Part of a small language model's weights.
Size: 15 layers, width 192, vocabulary 2048, 5.93M parameters.
Architecture: rotary positions, no biases in attention or MLP.
MLP neurons of a small language model. Each row is named by its layer, matrix (gate and up: input weights) and neuron, and shows model dimensions 0-191. Each number is 128 + 32 x the weight over its row's rms, rounded and kept within 0 to 255. Numbers have three digits each. A neuron's up and down rows have the sign that makes its largest values positive.
Before each neuron's rows, "fires on" lists the tokens most often at its 100 highest values on Wikipedia text that the model never trained on. A number after a token or word is its count.

fires on: "A" 16, "D" 11, "W" 11, "T" 10, "M" 9, "X" 6
L8.gate321:104123158158104096101096082118128141176111100132179119124139086169151122137116166133154124196142138151130178136140111169146085102142169106131128120143127112149132128097104156187134127068132111130158142191169143071180133125080084180141151152147115176139166100118218065137106147129120120122131145029127117136128188086130150188106177129172112146148083138115190102141110182121199172116143111164138132130112072132135116207137100125125109135096131159141160096131158113106146203131144113151101156112091165162176198121186135127151160124151146100159127104058117065159123108211135075127
L8.up321:098113188141098094140135125109168134114132088128121112065146105116180078171134205157154163166115125157146133087146138136120102170167131173173124169153111197154160123133129145139158141106113078188146135152170133076175192137041077185154149193114129122168132049128176112155155088178205128139139152138130114128157166083118167166122178134107114116112086145158184118117153116149168152113119142121145142150082124102094150135146121088152123086107096138127148133102159189105166131071147108154089153101125136145142172125159098111157125159162172139135162154130134067127137112243087090113

fires on: "th" 12, "ch" 12, "way" 10, "day" 9, "s" 9, "g" 9
L4.gate380:140173086132097117128162097148092119126176079102150110155155147117113104175064069144096093108109161129147135131154123185148060171113082165183144051193175116169097129130126141134154079115101094106134135106133128091189097110103128135101186145090135108107153113105079108173120144148158127172127109139095131141111130119139101134096099087073146153097157162115103145042151111126097149100172157100135121136071179125166080122068137107100133101105137073103190144041085093202091098132146104051137117122110163169123098122174145075130128177151172189121107148178120122145167131134127108144
L4.up380:178102131092086129069170159160110142156124203114145145082107106142150096192109120180178148135174120094139148171161080085167179127121098087158114139156145137140089171059144141150103098126138110123117106133095244186172167122145080071137148130167147114137101114137144130161117170191102091157128137108144148104095146105141173140069153132123142099109125138119103152129096182104137154152135129156135117142127126123052145177113119083097151076115127130095092120094145160125155164114186190101104091150156122071199118176121145184060100125161127048115092104112111115163133099159137130166

fires on: "d" 26, "'" 21, "way" 15, "on" 9, " of" 9, "ro" 8
L3.gate347:118140077137047135112138105068145113090143099094143192153150170119170081196149135173127146148124146138122140126068148073112132112074084179190137124100143131186161126115151069115143122113153113174182136164128114161153099143098160093137134106090149085141175126117127079158123125113175175115087097157129148098126173097084115141159146070155132109122147116141108106129128122165116051145151171102129136106151196106109134075126126130078101069127164177120148134080158106143155138074130158163101088111145177128146110202110096097144144137172171118094059180200176148152151139142056144158
L3.up347:135136140090134081155094117147128136120083115091114123061101154118104098074105133147104132113179085142132173145099095131180144097123133130144162125143093138150082109124118116126127088134086168181086094155132121135049102155095094108093172109163123061119118150134070113144135157076152119085164021189164090104171156139129102101135133055092115111122134122085134145040144103104164149061157166160062164110160148100168072136112126121136115153144071102123126127184167139139094151110083111149145162173116115066197140152107098147127125159122139094140117135166119056153168107144056134163

fires on: "n" 32, "ni" 20, "ne" 16, "th" 14, "ry" 4
L3.gate45:122163135128102102138128105148086135141205134159152137168131109174143157123138117203114138096132149171101143111082129138152058185133080176056070131143071153133080112113135154103119102093188098107180185087169201153162097163110125119118133109096157093135103103118131098162165104177112100104177067158068139114167091139106106139102140103115068122140175181133173098133148110108174173171097192094178174138158124122111065112091170133121158154096097114142147081120127080150123152148097140090151144113138153110170117202160091108165139115152077083114088109126136159144119172158139167160
L3.up45:152128170113133146118140149170115075095105163106159154118155080095167124086110151095127111091147170108092172103110081151103139216097156137166112102162128133160169166098091110167132146130143131133129146143153169160148104143091131124098147126122106078073131095103118080123134087116172033068143144100109142217105134085170146163096132100102091111161081120125082107123148128168106132188085077154102138157127165105148083114151153163139161095148075122149124087062094151141125079105115162050136048093147092094107132092104178209153124124153153090101087127102071140138169107084131138132

fires on: " C" 34, " P" 32, "C" 20, " B" 5, " b" 5
L11.gate312:107076119135107135147125144097111071122135085122116093182148144113095161177168145142115122159125089133089126150164143086120085113158103078129103123089130139187170123136149096118133111163091202145138130138137137167164122106132130132105080103174120156162126143122123111112176119119077144105086103160108124095144146070080173105132181144181106088136122120098155109098121134118183081074176150152126140125088137166152088111045116101119074093132144136137201102159129150204046106105130109202117144123210163179062089182205164106133114110102169176117103081098148110090143112173114154107
L11.up312:175102165116111150133144145111131086118149110202118104108112101229077140138137147143175112108141091132093166118150082055128146143125133100177147080137129161111129107113146127120146158171108167135153168149156191210118133125145126118107136164105069122102095096160193081150098146146125142109138078138143104121072141135148133174106123093155089006181118128158158115073114163144183144154100133165124139159128121176146176124149138168133155111123188150160151151121098130075121093131084078127198180108205134095114068138130157188144102108154126124112115137105106067095102121169113146149

fires on: "d" 55, "ed" 34
L4.gate246:110081123159094136161147140108073097139128109073077101079147168116124142131163091139107152143052108146108121126137064144129103100154104178143083114094141101085109198159144106146143137169106117144080108145065088136134082139191108159131149121143124140129161074063171130082093135143155185135086075129159113081138099076144210160174125101145143106120197116122159081141170147131120156099148125137071095176176117081136111119087105117168132153143102082168174140149182110170163214109153107182160089130157128150114181204107142144180157095119149136125117126123146122148161181106106136107
L4.up246:103166143195050192162110117087133112122124170101116159102141127107091092160134083123141096113157158138185103114119191129125104121121113112170142138147127129148142045173112121077098171177106110133105094149090091121191112194117120126129150058154116131166088147130153114097174158133209157146144172105155172151142154128143120156126139072116171117143191126158143108091139159115124062136138143111097102132161143116116086130142089167175146125091070098151050114044127157112158097059141107123133063138136067172129106067138172129134134111147146205136136124109157154153172171128158125128

fires on: " ex" 48, " inter" 24, " Ex" 8, " su" 6, "ian" 5
L6.gate363:154049125172134166162120123094138147114141182123141076086151119157136147134108106087151206090098142162086185128125129101095074104121130066123085103157131096132134144108103164193101138164162120044153130164125098152096139193088091131183106126096125134079157151073109125130167117095103111180158160097123082135188123175104125122098144093127117144142091069118174059101161091086155093122185179141110173098121099171188087152100126139128096136124122154153135103169153127128102106140147142094102114100091073117186156151132134111095159105102132137176053091109206093128147127093128162137
L6.up363:102107175188120130156108123096145144162169131111148048115157135133135061103146103096158167121101104134110110136137140101092129126125114150063100136220109153171100126121111131149174148152101186119162158145098130111044161150080165091150112181134119112094184115139130138172143099072130131151132168074138170110119153128086112075103115121105102131084149145146122138118177119031109169079146081166109155123167125183130072107082142175106156107105086130157132135070119162092088139120152141107195130081146115209163167185178081145165105085141151169121141141104097120106148105153103129175

fires on: "st" 41, "ch" 22, "it" 11, "hi" 8, "mo" 4, "ic" 4
L4.gate255:085120106149162136111150091124084109126052088138131159137189095187088127144163111139103139132066111152084185104115150142199105105123086181156170171114157141123124148149154110155093110053095112133140148127138140115213139096161149162118076156081165122179124099090120156144144139142118160092176167148138108112115105130085138125087092151092175114068111136133142126112128153116169103105143124054227129143139124160116126112104100137086104123124095132163190127151144119146168130099219108144117136118137115140151055132140126147088179147126187179146133203103146181181190110148101147158
L4.up255:145145156121155090094115135200146159125126130123093116075122140143185163163196164109110111093111115146134114141076152140120084154133131101068078148229126091055110108159049167145099200079111174168125080153106173142112121124145136085088159095091130143109154176138163103209141099102152158173144153177174120112136113202057157147096151194116140091091125113102126172170121120107097130141142119174105158144118141144075118130069121087125127125110129111138141055097122122151104079155164106151117161182103104156092111118163166114152078115120146113147116089142118122100155158102140170092

fires on: " sub" 30, "ub" 29, "-" 8, "b" 7, "n" 7, "is" 5
L9.gate263:130124082149158099163083106072135111147168145160135123055152188134136107141125093056119161141105124145063132075167154135171137128118137147104104166105090104137134085117111168127121090103100096073105149191093164117187131115142119121161056093163147125114140091050131136142145198128166141116185113170210167146193118164136143152132071120169126087105128116093181154175202082134106101118148174165129120167117093155158092110151199173072143112106126152152124082149101099124078144074113108143117130117116127165148153121213151147143100150116154129127136105162125158121159123115101080078
L9.up263:128125163142151105162126135106113079126109150041085086091173168138100144123172104139107112144179136153073105137134129152143146085151148120117124143139075137118095068076107131082120067129105153064125105092170120143122130189123105101083129151118149116174130140144110120181120100141151157104151163151158131120126123149136199127090107070216073081069193103094137134119117104075094153106137111163110096113108135160181111178169068172079113138104095143166133169129119102121154156099133166078131097151139134121108158103155134164069120127127128171091172203141085207160174123138056081129

fires on: "s" 18, "n" 16, "w" 16, "ch" 8, "an" 5, "it" 5
L8.gate142:183101065161099142112090080152115120168065105124118065150116071114086156152119096139141100164043143149090122168149073100088112133151172124143117117131194092097077158079157173178094118088165148117145113178109190107144146092178112142157117084116164078067109123106159144132171102154122127139142148128136115133149073154086160148170118138164133157101162186099101116081081125156152082142139140186169168185154161189156081141134131063143135185111106072133141099106142089148102127143156096135130170161116158103154141120180175122148139106185087123116110112119186127160133132135141078090
L8.up142:178110157093122164133120173173111126076147119145081112088111131157123110129098076146096124122135164115124122162098134147168119139161116128147131065172110123131101141143095115198083167091144134165123134144085107114049141148102118121119119097181162128137136168160068135148103132113128154204171131149139167189137145115039159132151179182099120180125122192183182159157087147128073176172132088154161118083092118126082072091125151121142068079112092150117123085082144107158190113141140156101131181112149171164154135129126176190133067108083168124066153131155148092130145100099136095164

fires on: "it" 35, "or" 15, "en" 12, "." 7, "ri" 6, "er" 5
L3.gate193:069123059159098073161103116153143122195121109150155110143044077154085104136167158167155177149107118168145175137118129112173136186136132106085164164095060096154161145124196127149116104100139101088095168148189109137111133115153101103157174130106189168090131106117135150121171071132113155074156120138094110133190087152146112145067139148107112121105172105167109101088134126079146091175097191184138155147166103153133110121110117158096105154166162121157101082120076155134117072194118083118125149108071103122101106137160109091134095095092097118152150110082140107137085139139207139102
L3.up193:125122173147090116186186158138119054186174202180151099145182109083082101163136147196121138148139130148170133086153140099132079128136134111132133117159077154075155061102170119081133169133156166100096082122116132158165151112097100133125036141111135136103052107114149106112111151118170115109084128126123199171118112168137094121089143145147143103155141126114143105123097159127116088099089100150095108147128121129086128147171120109185168107131101114113110171090118142145127131064139109170112093076144113055108120119188188143096101175094173143113113123141159144138103135062194055118

fires on: "ers" 40, "ations" 17, "er" 17, "el" 7, "es" 4
L3.gate329:113117139134100144185155128147114125094100108135141158088102091152119125170092089083148109080108086141125138079103133144135126081110119154061071145156092129132098130173170157162090096137091138100164148129070132164082100140170133063233161152184119173140128200107080120119119092093111104183126067110135070118083124127163186151114141149123115176191104139178130086129139109177158116134159161150163152139092109098169130147143119119089116075133135098093179104147118155152116097106117138168127111093146106085103103143177137137070126141131120110189139159072186136150109184079071161197
L3.up329:098186146195088088137153097096096056176107102166114159111173176143155140131123122065092103134139209162103138174134114113101099133105163142180179081139129123117106118127167126127119148183133122122133138074110139138126106127138152088121128170117087134167108167066099119152135125125113134052158115110114072138124191139138126168097109106080147123137158174128093081129089128151176142098185172148140167097123167116177119100152153131109091166100159054166141160158070080152114104119154135129165149108095139100104049197109160077099141158103143093151069160077088139089092134158085172152

fires on: "op" 53, "tic" 7, "amp" 6, "gg" 4
L9.gate14:135127089059124117144122086085145135178138145132132124053113117103063121189155076126184100115120147152107100155128140131113125135098137152130135089129116063137096144082109089118079172099128134152162172185158143206160148139132127147113094180115099177076130111064114143085118136117104150159113158159096090156122137134148072129134115151187153095153144146159085107143206180166137087121133172095112125145037182157102137128147146211135177107149097151088103110185134104141112114109076138185109131105136127177106077134131073106146099117122145220184163129126127115176125155119119141085
L9.up14:136159158107140138149116107065091049157138169118147081064152189123101102092107101059167085168127124184158109133088137126084121105136139095149140149137114066117071130195100126145127156199109176064128190124182096145122151183190149102086093143119105094116104090109132155123108124084119138134103114094116070085129110107104102084137091153098124106154136158101155082120162099146109131147181109142080140120107100117063130147139165168147181208169140114148094100159131119142141113161162162134137169115109099102098083153122092086127168099127171088117156088129121164154078080086120051123

fires on: " inter" 35, " su" 13, "g" 8, "ter" 7, "ub" 6, " sub" 5
L12.gate293:109090094173134160145132128093109161124148109123079092102147128171105071144142179109082108127131131126114142085172133113151112058176100142134104139164145101091137133154123160200139115122159144137136125192153087112173091116109140161140104098155063128083180098069099138062179113098122175112126173140142128173147068066094118150104137110129105144106089153139144201130139154087076121061120173090090128108111150148164125171127099152093143093117076136165167120097139118147090153187098107126109138158151123161131161110187149106124094072100099160139110088060177133112187123140109090016
L12.up293:159088143123157059187178098098079115138126088148062095117156133172109145165152104189109100113160101144109117077184146158125137171125152153159088114143097139099102079182073162155164152130128163110102124114145144106153123098167138169113108113122140123116157143087031083117138180081105127108130154131168173127135047141104093167060092171122106119075096129144112159110226127114068135071178155126108097102192164145113086195171085136146127123136157103144140128097148152152126140148098127092106119088086130124131122198140120120130107113105137093129180129195128149163088129130096081142

fires on: "s" 21, "it" 17, "re" 12, " cl" 11, "y" 8, " As" 5
L12.gate13:132172171064088147160054069154119163151111152174136101040145137132140104109170152163098178100159125157105085133088107128146155117131116194051135193056130123137144105171156066117101146092208098119164137125160116173168123117152125153135053095122089078175128068105129092095103183175189152149117167150119172134118092096125146113096147155181116143117168117109137203097147120123155148169096140170152096085124119147112137120111156072122110152148103120154175145110067107123123170153093103168117150101123110149129106105152133121117104084099189121129064151116099100126116101140105095144
L12.up13:115159172092135165127170096113121187160164117144156122115113179096140176142088109147142106137139132171129173092151129155129189093095144073097111046170144114173155119101138104174096145111100089150094193153159081174154093087095125117127151098157073113137103058158138094162131140161094123091142172096148163128126132133177127114121086097104103097087143117105180155104111094140174157123183098164187152125100087121165116088122116199139110103111161154118147121117162137136149113139193143150109131188147173112108108120105201148216094048133106188154137161147110081168136109164171132178

fires on: "er" 18, "or" 12, "ner" 9, "der" 8, "low" 5, " member" 5
L9.gate193:101097122085080190173135093182121134194133153139144098084081169137114097130130144161094144132109159134143148076156166113109123143100099152134146114109180128111110088098138148165067082151140166158171064181096134136175104165122106140158097155108158152213091170097097158200120100079118081147115180129149119127109132177082145090105142115147086214121064137106166141088149116146143116132145093056147169119095134193128162162115110115065096159100138125138094153155110154155114158138113127143164051082076128132129067091138183163126140125152169128168148089158124123080138124164109089128
L9.up193:058148087112152140159183124100136122132096201135154139143143175120148111111138108082081180152097120092127132126171101131118169159043162131140153122116158133115079147100151170120126122131168150154131125199107134123116186180080133153076165123151166173145152116120189158139109105117153157074115127115111117115082136154108206134126122079197178136126068187101163080091136145145122073114151163107112177139183086137097179150129074129115151155105105158151159176137164172120167171164123168152155165113175176138128155102117122189178161195150158149127093115128107142161121186125121139191

fires on: "," 47, "i" 13, "th" 8, "e" 8, "y" 5, "ch" 5
L4.gate250:132078132138168110168143120173129115153072175137112105132111146086071107182155123112129176163152194135136126113175080073121081096183097088205100113172132122143129147122131113081104111108138150152186100118137142121145106135175129074094104131060170090061136130097156106072019066101155084111127161111120103131166108166117125100133134136098091162164137185159115103132135116154128130127106132158144184183124161219127135148097146078113134133126183140174137114117060123195122082116123078116118121079106103114154098120113193099084126107143106107183120155143132154137101183116124110133
L4.up250:184127144134114183170173154114105116126171165128075195138135117156174105134138122107135123167055128076128127151146178173111071158169122106151112173157130132125120134161095185159191121187108119137089113139174117127131128186111111100079102122117125131131116160193098120100065135162078146125153077125154165183083155195188137169149128114185157119122082144118126161120133141109193083097135065147074101107144159149091165125108174082143137111149129159150177164131120102111138077106158088085137133122142116186127056083076161154144115142104159177134109113131127110062126173106108142060

fires on: " ex" 26, " Ho" 16, "x" 7, " Char" 6, "s" 6, "op" 5
L12.gate266:124127111159164140156099122080159101193152148140122121139127140109121126175083138169132144103103075166093088134138131116152126138135119172096076159123077101122149150107136160059155073132128042104145074178106080118158146127130156085146079128117125162151141103110124138179136164119088172139146191184151184087148092089163136088096115175119140124120134130096124115152144167153098123076139142085041169086102151090190093103100100157147125120130175169119117126113135135155088125120170071192174160097184106146084199176176103047104132100065134139098105131127117136133086121141172136183
L12.up266:110149065188181148086113126075112137128116135152147137112185140120126087084138085084114091139095142138119151113115120132110118230098145183090154079189106091104075059136156137155146099114183107139154112168155134100106127089144126143149051103066140088141153163108114185167147131129088174176204170173140091124153118163101157099091154092080147163109182137115076156126131124127127102101126139094133147059113155115165077157071160223106145137164167119160113131099165127124113104114153128081179182149155104140111168142106118131117183131123127124186100120154158136150091115131165117132

fires on: "y" 41, "ch" 18, "co" 12
L3.gate51:109106115159141139148165093158135052193124114081141139167111132053135102081103119086059124194204118178103149117094104106112075118179138148103141094095141108112155115174130158125126144136134113141161128135116144086155115110130149157094068164099178103106081165097192123130135084119065095104205098160080103150166140163146077144122127141141124138166163153130175127187093174065079128109109106166113099162077099150162142114071143140150170151194154064126146122120110131119146087141165082102193166073133143090110132116101149143113146196132124122141112156138152095159067139091119105136
L3.up51:161156124193166124061146139132154120127111099134123163138075154105131107104128130118108164144101158125133080153125143072121113090153130137127154104123201128108128179128170145166083120161131091101070138161121101106130146108126150165121096156137135167123178114130161122191100186138127140108167107166137130158101169188128113169143128191178128107141101132156142163136113206103074129059124116122191100109097106167078179115108089052117161132148153084179113114072117154150168130127102099170149180100088137105100144129097206124188070155151188162097136110170095065118109168130112077055

fires on: "n" 24, "an" 17, "le" 9, "ar" 9, "ban" 6, "lan" 5
L9.gate272:128099132138081163067132110124119127135075148097152085070124096124113148144152126170144130140091195161136087111102159151137104130146108166154084140140139112104149092120108155154158144103198069112141166180175099150190123120123138114116133132159123061134132103115137092046122147085094178121130171154074147100185073087087154153121104122159103124167145097159118180095074128066154124093135157141127189135162159089178119171098131099103134118190170184092065130175063100151060126140118166157143137130143112161172133123123108102108126147111133148093168153172156069174053081151124086113
L9.up272:122102098053139097092179103143124176151177129138140149073066127149177121051092101112139145102112124134164137120120148124132093154180102173179129162139139162136065104108126134037132145108170072089137140146145145137161195131146169097102133181164142143183093115113108123189080119093100149071136137155172131109101145104192140116112120153073104127078044138109121146098148143110165175108138115171141186159099159077128153122122118157100133063147169159088101168124123104060087144143082118106104121102117060110137149155157091128128109139163131118086137102163108076147063129129133087173

fires on: "y" 28, "th" 20, "ent" 10, "ly" 9, "ed" 7
L5.gate316:157115142118150122061107146160123051110134140166053201134131144164184099100106152153070146179162140107170128103123146147147159145138128118139064128113176069135138137078133100130106144134092202073084110128163141160118160147122083174141209070144118121111124151099150103118108105121166122129189127108224101158146102121081144143120129098162115101109134089063147119101126160132091064135136166156182138102094067111125118107119135136174078072129156151172101111083117106132123120099152116138127199143110192092123129140126189131101151184102145086161099158155161146142125112058166107119
L5.up316:142148113193117129185138139163061143117112121128128183111087151106125127123123079108187130128144117163146130138162136108130108098115128097126080056169084139151153156220113103132123127193115180117106086109112177212112118105138147141111113106124127129066110181129168188123152119027126129165159151081108120150170121196099086112175139135121151156175109115176106034136136170081135133111117139119111166133163149089104125118125148135118126134146128067146163144085139154142097040100132106086157124101133125137130125057113154148130085068145147087119082112173124084149121183107145092180

fires on: "s" 35, "th" 23, "ty" 14, "le" 5, "les" 4
L5.gate357:174130078181081157114100105126123131104088147145092109106089086143125137156022093177107099127079135139112143102120136120103106098104072152093126140142184118072166059116128065113174121148065132163152095131184071102146108146128144160150179078184196109104123150128121123128113104167176141139148096130088183130163165172107130165153150122187117093134135107158168106077091160118111104155157062133134105120117124092160110086071128126116131064185182107135126122136142131170154163116159050127115085129079123143127117123125128074130075114160124089155145104177182071142154087112148138109
L5.up357:152134181158093164141108125097105124145116101131024099147150121129122139145099090098106128192145135136129178165137083113105134141125120096188094127122115106102101161086146104117141116160163053118171106135140170121082110135185172077148110079174110159115073121132170106115125154159173084118126161136130162142091134158177184146141083133138116169096090138069150121062101134183152139159116142086061160128081130139108096158167140139185108134109151133136135149032157163168159099110140113085108076167119130080088057139169114084057153142184126115128079123135131142113137091183097078145

fires on: "ch" 32, "th" 25, "st" 22, "est" 7, "en" 4
L4.gate174:150089137144127161098154101177156114139100120122135145146140118156102144127113118083089141051162168138112164097098106133165107117220072172146102049090088112098172115061139123109075109105116116096159134117136157078124113174187156131093164125102194109092155099096081094157177112097060136139160140127106123155131131114120132181125181174117118122108095109167090172143053100081129106197173158144177140161080143127180140112090146130144104073124161135172115113155167128135150130136156072062101123094076118090157113091183144144156109151122139090151099161159162110106190177109100139107
L4.up174:185124130098127167099176134158156160125138094100153097065151142129109140160135061133105144143153154114105167171143095122151075144146180138150081100188141147139127183178127135110160095127089152119153134167185159124166142148128113075109093113123148109124184120145105103195106125166127122100110126120174132138081107161132151165178120148147146156148160104219113152072106119110110176217122108115116100145124221149112072129135126099176131156130082119074109073108160145143159114134121077051080090173121111088175132106083209175108124149104165123166077126184105136134123133092100093129

fires on: "ent" 15, "y" 13, "e" 12, "now" 9, "ice" 8, "ate" 7
L5.gate109:122136174123155073157086089177095123197145195152104146143091065123134099146162095085102112111142164143159125211139151175154123143138163134136103143160127112138081147120157138105137121099058193152120022122151170128176156117126094085174037141167133191094120177177163164160106081117154111070170155116122096132103135156116099175136112140129134106100101095145125129134093148159103124149147123138197133125112063087157098070095143091173112151151111108115147117125099079154104059132134130119098132153140121102139115143098131131087111185095100112128094128058138086157172091082153135146
L5.up109:076188196122145149201143129153079117139175184159156127138071119116155100072168100108145134102173158150199158143148169168075110111133128110109169099079130138102125110098113156094111138172080140051146087093105108126168155136108135141151127142165114149083127091097167164128139127140129066154116133166097203120109161150129117043102133161165111124114140128128127083153103144173122131141133130131112120207152076119068169116140134093161159127152136117081137085164126130143096084192123188123203157123066063128130157066126114129143083097134137090170101129143163144084143156120101145177

fires on: "n" 59, "en" 30, "ing" 4, "re" 4
L3.gate53:100100132172192162108164099169088141134097149125143092161090131130031122111122112128132204037152189143112130074080132107180126151179129181109150128150192101169156099128172154109127171080126095133146136131133133099118079131096084149080128106098190118113127112147133162110131102093170141135172187107067084160155116126107115125081097188121116109117058168144116130109101130100139102173044119142128109143146153145151137118137100119157112126139118153098116119132125175134114145161161131063125195146126048148161057153170146178138097110136134087129146089076171140157144186121153147121
L3.up53:110099117156173096139087153166072104119146167122177072153133114171086094134132145046110131135120175098138110141128193107102169122194142095142093127096149114125181104092079076077091155079154109117160106105092122132100086138121131145088093122131144163109107114133100153098096138041135068147129172126073120092162154141093136143065129065096200082121179135145127118124090150148066122108070117121125114159084082121175115116165158142175150103158119118104121103201085126113096112139156119096110157119116038147145113137138136081137134114112080143114171135057128108185097163168125088149

fires on: "it" 17, "tic" 11, "mp" 10, "op" 9, " comp" 8, "amp" 7
L12.gate88:088128198129076112112159090162083124172147120167151121127127161203129114175093189150135105119073109165119147078123164193142095147099090131097168134165070073065122130117121110095157125160135072123154094126083159176117134138105152156069054180107106162088101139081152155134127135110116122133131195123150109133082125172092069112136123137099152123105073103151169135164181095126091127115129154121213184139099132132108131116171127071085109128215161092115099129133111100160161088155096150111063110076170142124123069148136164129119137098100120139114118132130106088115107142118200121092
L12.up88:142129075115085132129101158121159082159154149132145076149144066108116105151103149131085098173140141165107093151112192170114124155075096102159101156118100086106092174119083159116066086195163175141105089111101121177109162209140085142133115091131096152090124172071138154060149123124104165079187128153126088134116121131102140128111050154061191136136124091113129146103092069079102132093176094131147122126079136146173155075153164138136170169106147116186097077174143183151070104130137098149081104118084182151136096131110147149104151085127164129161128109133111136174116114150089103141

fires on: "man" 34, "le" 32, "u" 21, "n" 7
L3.gate363:089154130102121112091116128092114123092107061167073100166121114159179134094102146130096130153055139184062069167076151162073126136102088165162043114129119150112070123122104167094101125072140114141103127145125088129114147172111173160115146087120161122155165090112149141114078099124145126047146163155121166073182108087099124097150079142089101130154129088080149100168128126108113119112126147101166093176142107094108126099126124069136120101204192176142135112090066141150135175121140136179100129085113166096139161146144042112123144134108175096065106114171122108155108124104092112142
L3.up363:155117163096108152152127172158105110109185108131044107083152072128151124109161130159100059105098140107096112130152133125088132116144132103180122202141154102118169154063171160135112128130138104055063176178171039143103155120110143138079173111166061076108127132144162169152153135100193124093119177120128161173142088150118140131087103120169161197112110123129100141132177136109119103063129095150098167102132164136121170109151093092085101061159136190105123100148080090106124105178132129100099133150129117162119065162122133140144125105115123110079135124141097112158137088131115090044

fires on: "ed" 25, " of" 12, "ce" 11, "d" 5, "red" 5, "y" 4
L8.gate120:161127166110134173130123064128137088183156106081128134139143131150153120157102134087133120141126139137110158112174105166101149104142095119167099089137102097147122123173140116126092128188082111066108169210132134133156123139138069146098106204109097123136161098097131117167174142172138155161096109152173132151114149157138113132145121120140186077121204092184160119136178170114143145191147135090156119169197150162146041105156097110187147110116118109152095198109146127141159110118161149159120056067153174098184161152177179150069128072108143125135109180149087126103141131180171147101
L8.up120:111129144139112097191086142151143128182127131115104164108139156144154105080120124108111157081150128152099127159135126165098149125136178117174151111113095118141100106111107173066105157172139152173107166160107169167156159107125103116085120079174143133130094133089080107069100032112119116134170107152166189105183135234117126126110103066146132152100166111061084127096132106124146223136101158156134162183156175124145109121103134181121144174101109093157099107135165146083131119079067174131147148097071082096160118112122174149163133145118060113078100160153078139082127118091149133143

fires on: "ed" 18, "led" 13, "d" 12, " made" 10, "I" 7, "ing" 7
L12.gate48:163147135179116068138142126103095091187136101132076168099118109121139126104171144092114147155117143151052127089175134124144118107112115110195111115128117071101174173213153181088073120149184101148094114150138104188154138151125115179188132104116103130106151128106120090142137103137152107158114131141114074124108133143098112142147076088117219139099136092123167119093144113131189096121104118131102081109160212167145066082094137140150092088146158134233113185140150144119187159079128112146121095147103081157086119165087146159175176139140107110106189113128136122129153115123176134084
L12.up48:151144180136160134180135112149106112084116141127081099128110110074170151120157132200103146104126147135111119171154146109163175126126145087119121132102060167104120056072130099111142156121129157165148147119103166117121142141098122134144168107130197134155125131096154071104122131142169073209092140151133191126087083132142130112173103214154100129164068167122102146061117103137059166144140101148109107129209186135112118143087129133154133190109151096120109073027198150141116122105135097086157166105084151165140163180154120153116132135124114141124119135216146127095091152140109107144

fires on: "n" 44, "ch" 22, "er" 7, "ul" 6, "en" 6, "ers" 5
L4.gate115:088122132152149171175146100148151160174140132101144114127111125174066093143130087141137179132117156130105123044139142143114104152143106083117133103188110105161098106130159097145116143165121117102190103130159180143072134158109122159167114126158117166131182093145128145107140096078090098148191161101082136199071092184087152165101133122112152024163112184105144143063081119069094117148135173134184151122153110197134108145154184141079150088143130141199138100161128158132112154165115131109087126104091142157121102115119179107096138113068069149148086128123119129157119159126105094210
L4.up115:119130151176107115110171105202108045135156140137163048145105133118127120128126130141151163113081169144130153060142117112140118118123129117128096105104110153105048112079139092088110126148147054209143151123132127172111092179138146094103084116062186146103079139101122120127116132090116040103141146096157159110146108075146085147109089140102120122116169207185123086180109100086146115124122137146101140122043125118150160164124156103148150139115138127145131194176077105130179138203105121127108089137149153125137070136072124147095123128095108172099069133150154082096129119154066141124

fires on: "th" 34, "ary" 20, "y" 15, "iv" 7, "ar" 5, "est" 5
L5.gate81:147111141159189090186146038114188136159089127116146164127075182071090085139109114165120120118084129142142092145140194097130163137136035130186114120165155160070096122134177055076122138148079173194160123132157152191161109184125090138112169110129155114112142160113122116051089114105134128157121122109184111128097153115106087159144082141114087121144134115151131120093053149164178156153175151099102147138073179145129100130132131078145130112166144129106167137121087107127153098159102115099134129102118131170127101112081174106166132121176160097097109100149155206128154126157120146158
L5.up81:123153100149100143147112086104159132161086118103155127178131170112205157135129114125141128162085134090181115112162142071149067148049139092092166096140115109088111110113146121127181147113066134154063152131083146148111135142081143106095119147186075166129123200140093099129062075103171121177177153137141094171127108134103139211085151102157078104114079113120105075109133113144146084125112128155094084129188163083136115133130101173109123140077100122156204143080034122163106117113174146135126158150115073127121112111143165143086144133114126171127138141088151161112046133153127106154

fires on: " ex" 90, " Ex" 7
L6.gate92:135095169147157114145112158105094105159120129139104074122121196173147135167098155185085138102150135166099084129125181115132121162083135147101086180131156131140125082081170094144129171136071077125152119128128070088157152098079132126158151105127081161132132137108137209149156128081166168130149188073151125140156167137081103159041127148156169135124136194112141134141157104052121064140109149158062152194138133108142070169116159101140140116092147134142149179133136123145134132138132096151172147111084114168096192121117144080145065088091172209173131160151125133110140179128096135092
L6.up92:143073099129147139151102130133149115131113148131141160125172108114060146059164120108114178128157107140058116158129093109129063150106143153106150112154116102146190086108130149103147127123170095160092121180172133112068168121120103091109114121092119178022102132150130072121121105077163141128091136120123129088066152142107164112132100169132117126083155130131115102105189157101145112068143156171106159140183128138158100110101172128084073161139127162077090156141120080104135189132181109058169110107133120150180128085116109130167115131145044153156170150096116093053152069111087066140